config = dict(
    n_head=11,
    d_mlp=2816,
    vocab_size=32000,
    init_std_up=0.0217,
    lr_head=0.00782,
    seq_len=1024,
    steps=5883,
)
MLP neurons of a small language model. Each row is named by its layer, matrix (down: output weights) and neuron, and shows model dimensions 469-703. Each number is 128 + 24 x the weight over its row's rms, rounded and kept within 0 to 255. Numbers have three digits each.
A block is one neuron, or neurons of one layer that tend to fire together. After each block is what it responds to, as a language model described it from the Wikipedia text at the highest values.

L10.down1855:139117114157117144174145133150133158093153107138110119169143070128120189073113127127123153044128132121195132109156148131110100159133152114076149112217105138127137108162124145145120127154118087117112129134132143122158127118110174123126115100147108164067160131114120120135110127107127108139137132137099116118160153124121087160125128148104120159122120096117126124174154089167126131112100165084145162157146105128117111159120113110151077146133105117115111064096152151129171117136134119105095115092116120136113142130135130149147113099178136141094126123149113128118123155098126128177145138127078103101123130121138105154108144116130108117133086134123132146147154102135138137132145142083131120141148124113092114161
L10.down2146:116095144093098109140082157149104127119139125190091105092120121140151112120165088115097105087119094132181120118085160156131135130118123122119122118116109133106129143167115136156145130097155057135160136151119061116144128137105139147145129137120110134147134163150187120162093131109100118111158141156130145102130122110113156112113169077152165126127109124155149109113127133113125162083129143141146100124120115096147117154124194171155137126117128130133155096101147133107115131133141112089131167111125117111141118161090139129155152106152124131038124121132136127153136148120105133187132119145074155113126145149153157116123111102149128158163116148074129129105154170165164100105146111150127105147174121112132146082
L10.down2312:145110126122104122153164142144143159106112108124126133143130157117097161129151146116108139124128121115119145128124152122157116081138094125114148132181147123146106158108108110128130109109144131147108147131104133188119155138127139104099113138156102159126177085170080113125145135101151127126127108148183105157165142114121094170154134126133152161135147088161119105104126092167112098120123140109106134159125174106108149136117160107151119157115113124129151116132157113163163104141096144105182104123153166124122156122127145116097106072146122094114193119112114117167128130121120145098128110126108124118127090111087155100168138141123162131112125145120120114131152123147192088139093090088141109113115074109131113128
L10.down2376:114148114132119093162137139162149130149093141204108100134112125150109126146137092142175164139141119121185097112168152125123135153186156148087096095165131115133116186118127117159156132106106108104089084128120108105138155118112144066115122097156143136103096168109125129080154116109131095121133159114139115098118116120168107098139136098134144089169100107123123197108116121159160119136123124142158094125117142107134154113081123129172130089125091111108071089083139132166117149094130103159146149096149152093110135131137160145138126094116144141069110153137127114158102168146119145155145169121096136125120133117080150128148136111135112122144131133066116099165168156157156104137108127141085140092126110122079100105
Description: Fires on the token just before an expected city or place name, such as in, of, a comma or table pipe after a venue, or list dashes.

L4.down2534:108153126153119147148165093123126138142124134131107108152130119155139153079152115137175150119143133126125149107095129128053102115127110089127118130127141142118139099168132151146148109157117128137092105165153143105085093059108160103121163076119144155129104124098123095124164154139132106139075119174122116131167157138156088146142173140106121112146094118121106137130134145126127087144147123163104105078180151114102144127157232150128157120116103110111120133159127114155162155096125146108115171106139118150137152135149143115118143122114125164124178150115082135100160102115155145130157137153114102123149134147126087124131108094146128165090171146151113115125111133131143130114131101075132093107123146107102143126
Description: Prepositions or relative words right after a noun that start its modifier, mostly of, also for, that, in, such as level of, line that, BA in.

L10.down318:148160137096127141163098175068134127113139132087134131116092131131106127151115152132102121112148162121183177155143156110118140123111130114155124125188119175132105093139122125113110098102104069102151145154175149162155091130110138138161104122148135133132101107164131096131157153127142124114118084151130139096119143150121143102121111176139113140139103170103164147158152108127068113100116150103099089131114125185132130097187130125162132107135090150121148100165090161167149127131142141151151097112187150123176147103123103127130109099125179176162126148117163143098103148093122104179101128128148119126108091123133108100144113158141093132138111133124143136075115108142133154136128136158118088113125082110151144128
L10.down1021:117106140090108121150126134154161123128138139124097130133134158139121107154108167127127169140103116122154155127119139157158143144115142135216103114143151136137119109098100138159112096113136132134100111104097092110128099162163165137190172133139162125141112108129127116125137136127109102140149130137122136132130129144092109125114130092135100127169118143105083155154158135141145122108160115150082104124164094111179118067077181123130135123116139138130085120139119091143141097156139073113104096124097160117158153131147127135113105083119118106119120184111104151108115163116109127181121105112142129133121091111102104150102115123098100136125166135140126088138155120104114157163152102096114097147135145111104132104
L10.down1815:128122098107126147110097104154129124165170138109179205113112116127137128107123112117130107106100145119170135099140106155129120106120116140152125177107137125137129135113147139125127142141154064135140121095152137124109156180120149107135120118141142082143137131084155122162131132125128153123119168166126171158164146139120119141130134107118118148119141129069143140158114103109105105171094104124133076115148151100138080149129123136109107115113079105128125116111119099098158142128159172108182132095112113151182123076100088138087156139120147083148147071129130118152130117105124106144099133102128122113146149121136152114138133137129132150127154124127169132144138089133130131078090139139093107159107128127133094149
L10.down2480:123125150145144129108102146118156161150108122141130148149136210148123117120154141132142089090144154169134112136137104083133123112160125079159099141148108133120161132106135108141140187123133142108124152132087099083127127127136124130089126152151148142102142073133144182112137106145144127105117107144089128185109139141144138092167131147137118092183069165079089097112172078085126123136105111089151074171076146138132153093138134158132103127113133101112137128148159106140103113121132116122153133135151138107159130114121125146130121058105124170115139126100141120125110125139124104092137122144175108082140147120155153154119112156131087089145145139157123119118140128108163132115142139162181122138149134142164100111
Description: Mixed mid-phrase tokens, often in religious or gloss text (Hare Krishna, Buddhist cosmology, St Mary's), also commas inside quoted definitions and conjunctions.

L4.down1187:165095150155131117120125121141119127123140129117093145109137094104139118116137127081158138118172155159112084147176099131138172118117118075102136126115120101135116121129115173136121094140144101117098130115149115141145111114146145124109135152111079115121130150173114135120076177159104128131160109127178155075152142172104131150142178104077090144145143098119143143129098153163153140129116110150151140142126122122133141086105134146144152110115080135106175105139151127132124131127137112125157118152142117133136108137150125092102143114140111161109110125097161152121140118159131148120142095123092141164079134110134116131108080123141098120136165100132151099124123120134084139170088094122133112099103148144111118144
Description: Tokens naming or leading to a location, mostly city or state names after in or a comma (New York City, Memphis, Maryland), plus motion words like to, into, entered.

L5.down108:140145145127167127174171096169117122113147111130110159134135107151129119102131131104141106113156158155102158123149121126138124131136121083166140175141137107137146144120112138125123203115145145068142151094123113143107138202156153129099116167109148128153150153117113130091117150081144111142145134105109096132148171101089115136160115141119085085149152105116137135148099101140091151132127138140153162145157131119160073131083137112164139125143135106140150150123148148103115116123125147129143128106146130154097181123107134147121109112126096146112153097116129112127109117128138182133137116102179151131144117114124109096111132105111123169122129131127203109134149101155118114146102126107134142120092127099115103119
L5.down949:122109080164150127105117108122115147117152123154115133124082103109101114107129139164130123144114152093123166120153103114142134113126122102093155140112118101142149133137137117161184104117206144090112140127154146158147099139148175137132129124151123113112130139115136119140100128171112112099097133120140093121128116159113115123114124160159112152126102091132116180097099125112122111154127096126156104133163125091120110148130157105137131122135107103070123151110116175152136104075154116081161106161152174133126145169143176124144113102117125148155131112150137159138174114166130145132108092124064119134089080128099154168145117169135161111134146121159116105143189080122095150133133140083131121111139119096106135178
L5.down1160:091157141127138091136100126129143162092120149186129185177140118135129113121142125134108120158109145151128135097152157149134091148160113114167128120127139176124182144146127135107085150114135159101108147157138122132117154133157114112121150109118107111130127119151123126130120098084122119127149167125108126114149154138102133135121129149131141154103135161123143131139132091172092124098120145129116147099149072120123093160111113110085144127089112109142082093165142144084114111111101128153104138100122173064171155147160138099081205111118153155174126096129159108157146140106193095132121090156156169090110143133119156118152121122159116106090110146122154096169140123143129102146115135067129162132146149148135122135
L5.down1181:125068146137117121109136091122110140099119105141108184098146088104128124085155159105123177153135148123108115136146144116114145120137148073150099132127132072134114130157113122133156134155134127125059140163155134146130136129132162122117141125136104127105138116189110129151098161186108137145130105144128142125170114150137147089127151104117133155099137069099122120125114108157165133108114132136102101166119114118123131130144139169124114094134130135070160151099154105117175124138172173143156118120099101153118140154170141127116136109152143153087134137115154122126114142166136168138123072093101123167133103126125167154079115151119143138161132130120106122159123105131134146120126122100142133108121112125110110141
L5.down1318:093085156132099096125149152118125207171106142090121141123171129110144145163131118132127181120165082120154083120193152145124126150109123156172114118176103163160112125128108124080167137088154115090116070146118126154083142110127154120119131116145133134112156167107118099111138058153128129110133124163136154098093125139135146133120124115154154153121128157094102142123103111130121097166106145130135132138104104130127110092142102095099103139136156119118163124141126141122161148141154139143116126135111105145116117159130149124120103110138125121121133130123114133133147116188168150145128134155106139114124103153123132151165123077083110143125156111134127130152103144136103153106144127131099128152130119090149149116
L5.down1371:108131078119115120156088111113112176129107119157112151135129075143130122124114148154118179176136159133131122138134093114148129119135118121096148111140133101096149119116144154180167130134135104078085157123191134153116144160119136120097164129132116096137144084128127107149113116128139149160119103168132144092171115140128103166127134130107143100112111133120112145107114128157100133135129124171133123163131124130139189118122141100102079130124119152127127104108157114106151092143140110121160103123120106100108117117107088139132114104129134157124150139098175109140150107187109117159125118113114157164092121163125110111143081142116142174092126148141124134164168147103115111104114150100138130077129120154067125128
L5.down1386:154123080135111157141150150115137106107104123095101156114126100147143148135109106129147166094113119144119124152117096161158158117194103121111117150145138096095135127123116144128108128147113093079148181096161125120137089119139131094099131112094125107130195132124101147159105166120128148106132177142154134130152112161093120110127105156151115115118136140097098136190135111106126122163117101127158145117110137104137112142147137126145134115128178140118139104127138196109122102132144180095083115129140120170118120145169117115047147169136126168119154159178105127124125107176125141150137135087106130166071151123105095123118121148136144153109120099120128111151145133140164134131137147149148127107157142095093134128
L5.down1408:101067118114132094121096095099133159130120120127157133115088158148139131100137143111111147120161104107121106133179131090152114123183148111124155153143134113095122193134113119181110056127138122134083156116139146163126123144133130144129091131119148116118139140112105116138175139132135112132132108188135124113140145130131120184130132117172135127161145128172117169149121188163112129147110129158115119140120140119111134138129130137099107102177094118101127095151117166100168119132118111097136132139144124133121146169135155116124136119128163159143141124134102157151129126172124124147147098114094123134067137137162115177122113136131143092084125118103109150134118138089102187090109130067117135103119136127134164146
L5.down1581:123144126147131116166161123142143158104138087140141138162120171145124116145124141160137121103079181138088157131164133125130096148150123127106178122113140135108083123095138112122187101130106151118124127154145127158094123143175083158117113150118139174126139115119138101081100085133088106125158138125166129147139139136085144148114084149120103104145146129119125100103103144138104142130121147132092151135128104129109136207104148176117125128122138131087074089115124129134137138155110114137155122080150113144165137130085167130114123109128122146128125132123130140134146115118167092136104143102158206163111077145132128132126107153139114118093128127105154127131129084086147126144135153079134106154130119147131102107
L5.down1749:116153126166123125147165131118104158085127140149117095135133123154133113138122173119149121135105135106116153101119135115127124094145141146152108100148124105087136097141123144097100132109131111140143137114131117168123103088163126146102121090135160137099114118129139116119144098103074184153116128154123099124137118141112132073130146110131133143140128148126089151119116093100149135108183108143128195149103129141172114169110107147108161106156130134144132132146107153149132129141141118117140114131126107119127142181155087074123119103143168126123092138169149099166155098085117144149134121129086116127104116074116116115111161119141148120073094156131121081115119141092107112128135140131130110099104166140097113126
L5.down1770:096144145137140138123121135092122140155142102124132113121148154096082118150154121127132165066112146129095133118122124085092101132092167145126147179176145089127120168104132142122133167118108126162137142101113121127139105113177102098130098157114128146113125122180121098166164124087092188161111120156130155152146143137145152112120060140142120126121143115135129098112124140139112134110136132125146132105140142121138123123111099142126106141155115075106151111132137160137143149129149130142142124122127171131122131145149144130090088155117101115134131130141129122117173160159084143122129103150093101137143106123137127137127108137129147140124154125117091123117097111124120132115144151118149129157170105154134122134
L5.down2117:122113131106123122121105119095133161121152094149130158123100134082128127093113128162140129147178141150142133121160111136120156157118156139073153137116104109129099171134116102154116105113159145092098164153120142154149093125133138138075146133164120116109124137109148119136111118133162077145166140165131102108158156140112106132107125129126099132133112096175142164126105123177147146120109124165188131154173146101106154134116100140129126111138119098081112107131121143104179070126127117117150122163123140157144115189148123128125123130136121130077130130125147134130119127145110156131158109081092122152106127108113135107126158142132147126136164135113124132108141116122107127112099103083108100119141149098102118129
L5.down2246:089151114103130138144126101094153117073099126126126134144110097150107152168132158148114155135156121092099176091095123130131111149157149146094159115127124136136090094152162127132114144064146176141133137139106103123119137124164116191119088065137142096151106149141157070122103116126153143138117122134118119139102138138132179129138140122121152134131111121153116150112104173080120119149109089141112132126141111175103130116094123097116125160114096116131126142180185137113069097125142120096101143188107144143124140133117136136115114118109160098135124133126165164134189113143129133120140135139094148163142136146105146121153101187113064108134142157140137120150111119135171121085115152133111122178138148135138131139
L5.down2298:149129137142094118150084109131106146108133142122144133120123114076078120104122148112134144126158163129146107139166106137127165136100172115095162128161159068094106148135144149126153110148109139129119142112177118163150113127110174112094133174152083109112118130108139114170119134169154099117135140127161148097121125131132087163113125094135094122116152062137136126126076115172128127128126147116145124163150130086138153131121131133162106105145131135110135134139142091105159102121188132119156108136177125176132124165161140100089120093082142154083120145117161120147149122164146163140148071098110155164093111104113110131131159128137142198110110120117144098099170127132112125106119112090115130117111139161123121144
L5.down2457:123115126139147104107159125106102142116125112173127108118127108086109105109112107120173115126138142129089070109132094125148126095107156151132148105149143096142105153104125103120121149103153126138134112171116101079111117091134143085114153089157114160152125126090112132160091115142175119141145150105102133103172132112131166150105139115135129130114080159099131068162104135160127115125099144148106134155126138102110153108131123173139131145115126138104138149139150091145106106138133134116125148107132122129154150091121103097115148132108149121043133161113168145140138107140119128162128129138113145107143101092159145126124147143117108160101163137084085096122155122110113133118072175110126144133078144103156116107
L5.down2489:145161129127126147126137107118113121130159142111129146131110106076073189082150112169100142148117130103129158105145142092141125151114137108099165169173078158097101144057135151124090079106117143133124151121159149170108095159098141131110094138147126070111143117139140156144117142155129102129143133134129137121122109102145124162127132152153126096133157069137108114128147144135148101177118087074136150118140128130123124113109130103163124141165126116079127177138123128114134142124148085115145108128134169156135112100186148118157117078097137147132138135159134093147134170169147108106147114100150118104162117146096117086154134182133149142128108133093122108112110119091130102125101094157125147105099137141125114107
Description: Prepositions such as in, of, at just before a place name, or the first piece of that name, mostly after a venue: "Museum in Campo", "in San Diego", "Battle of".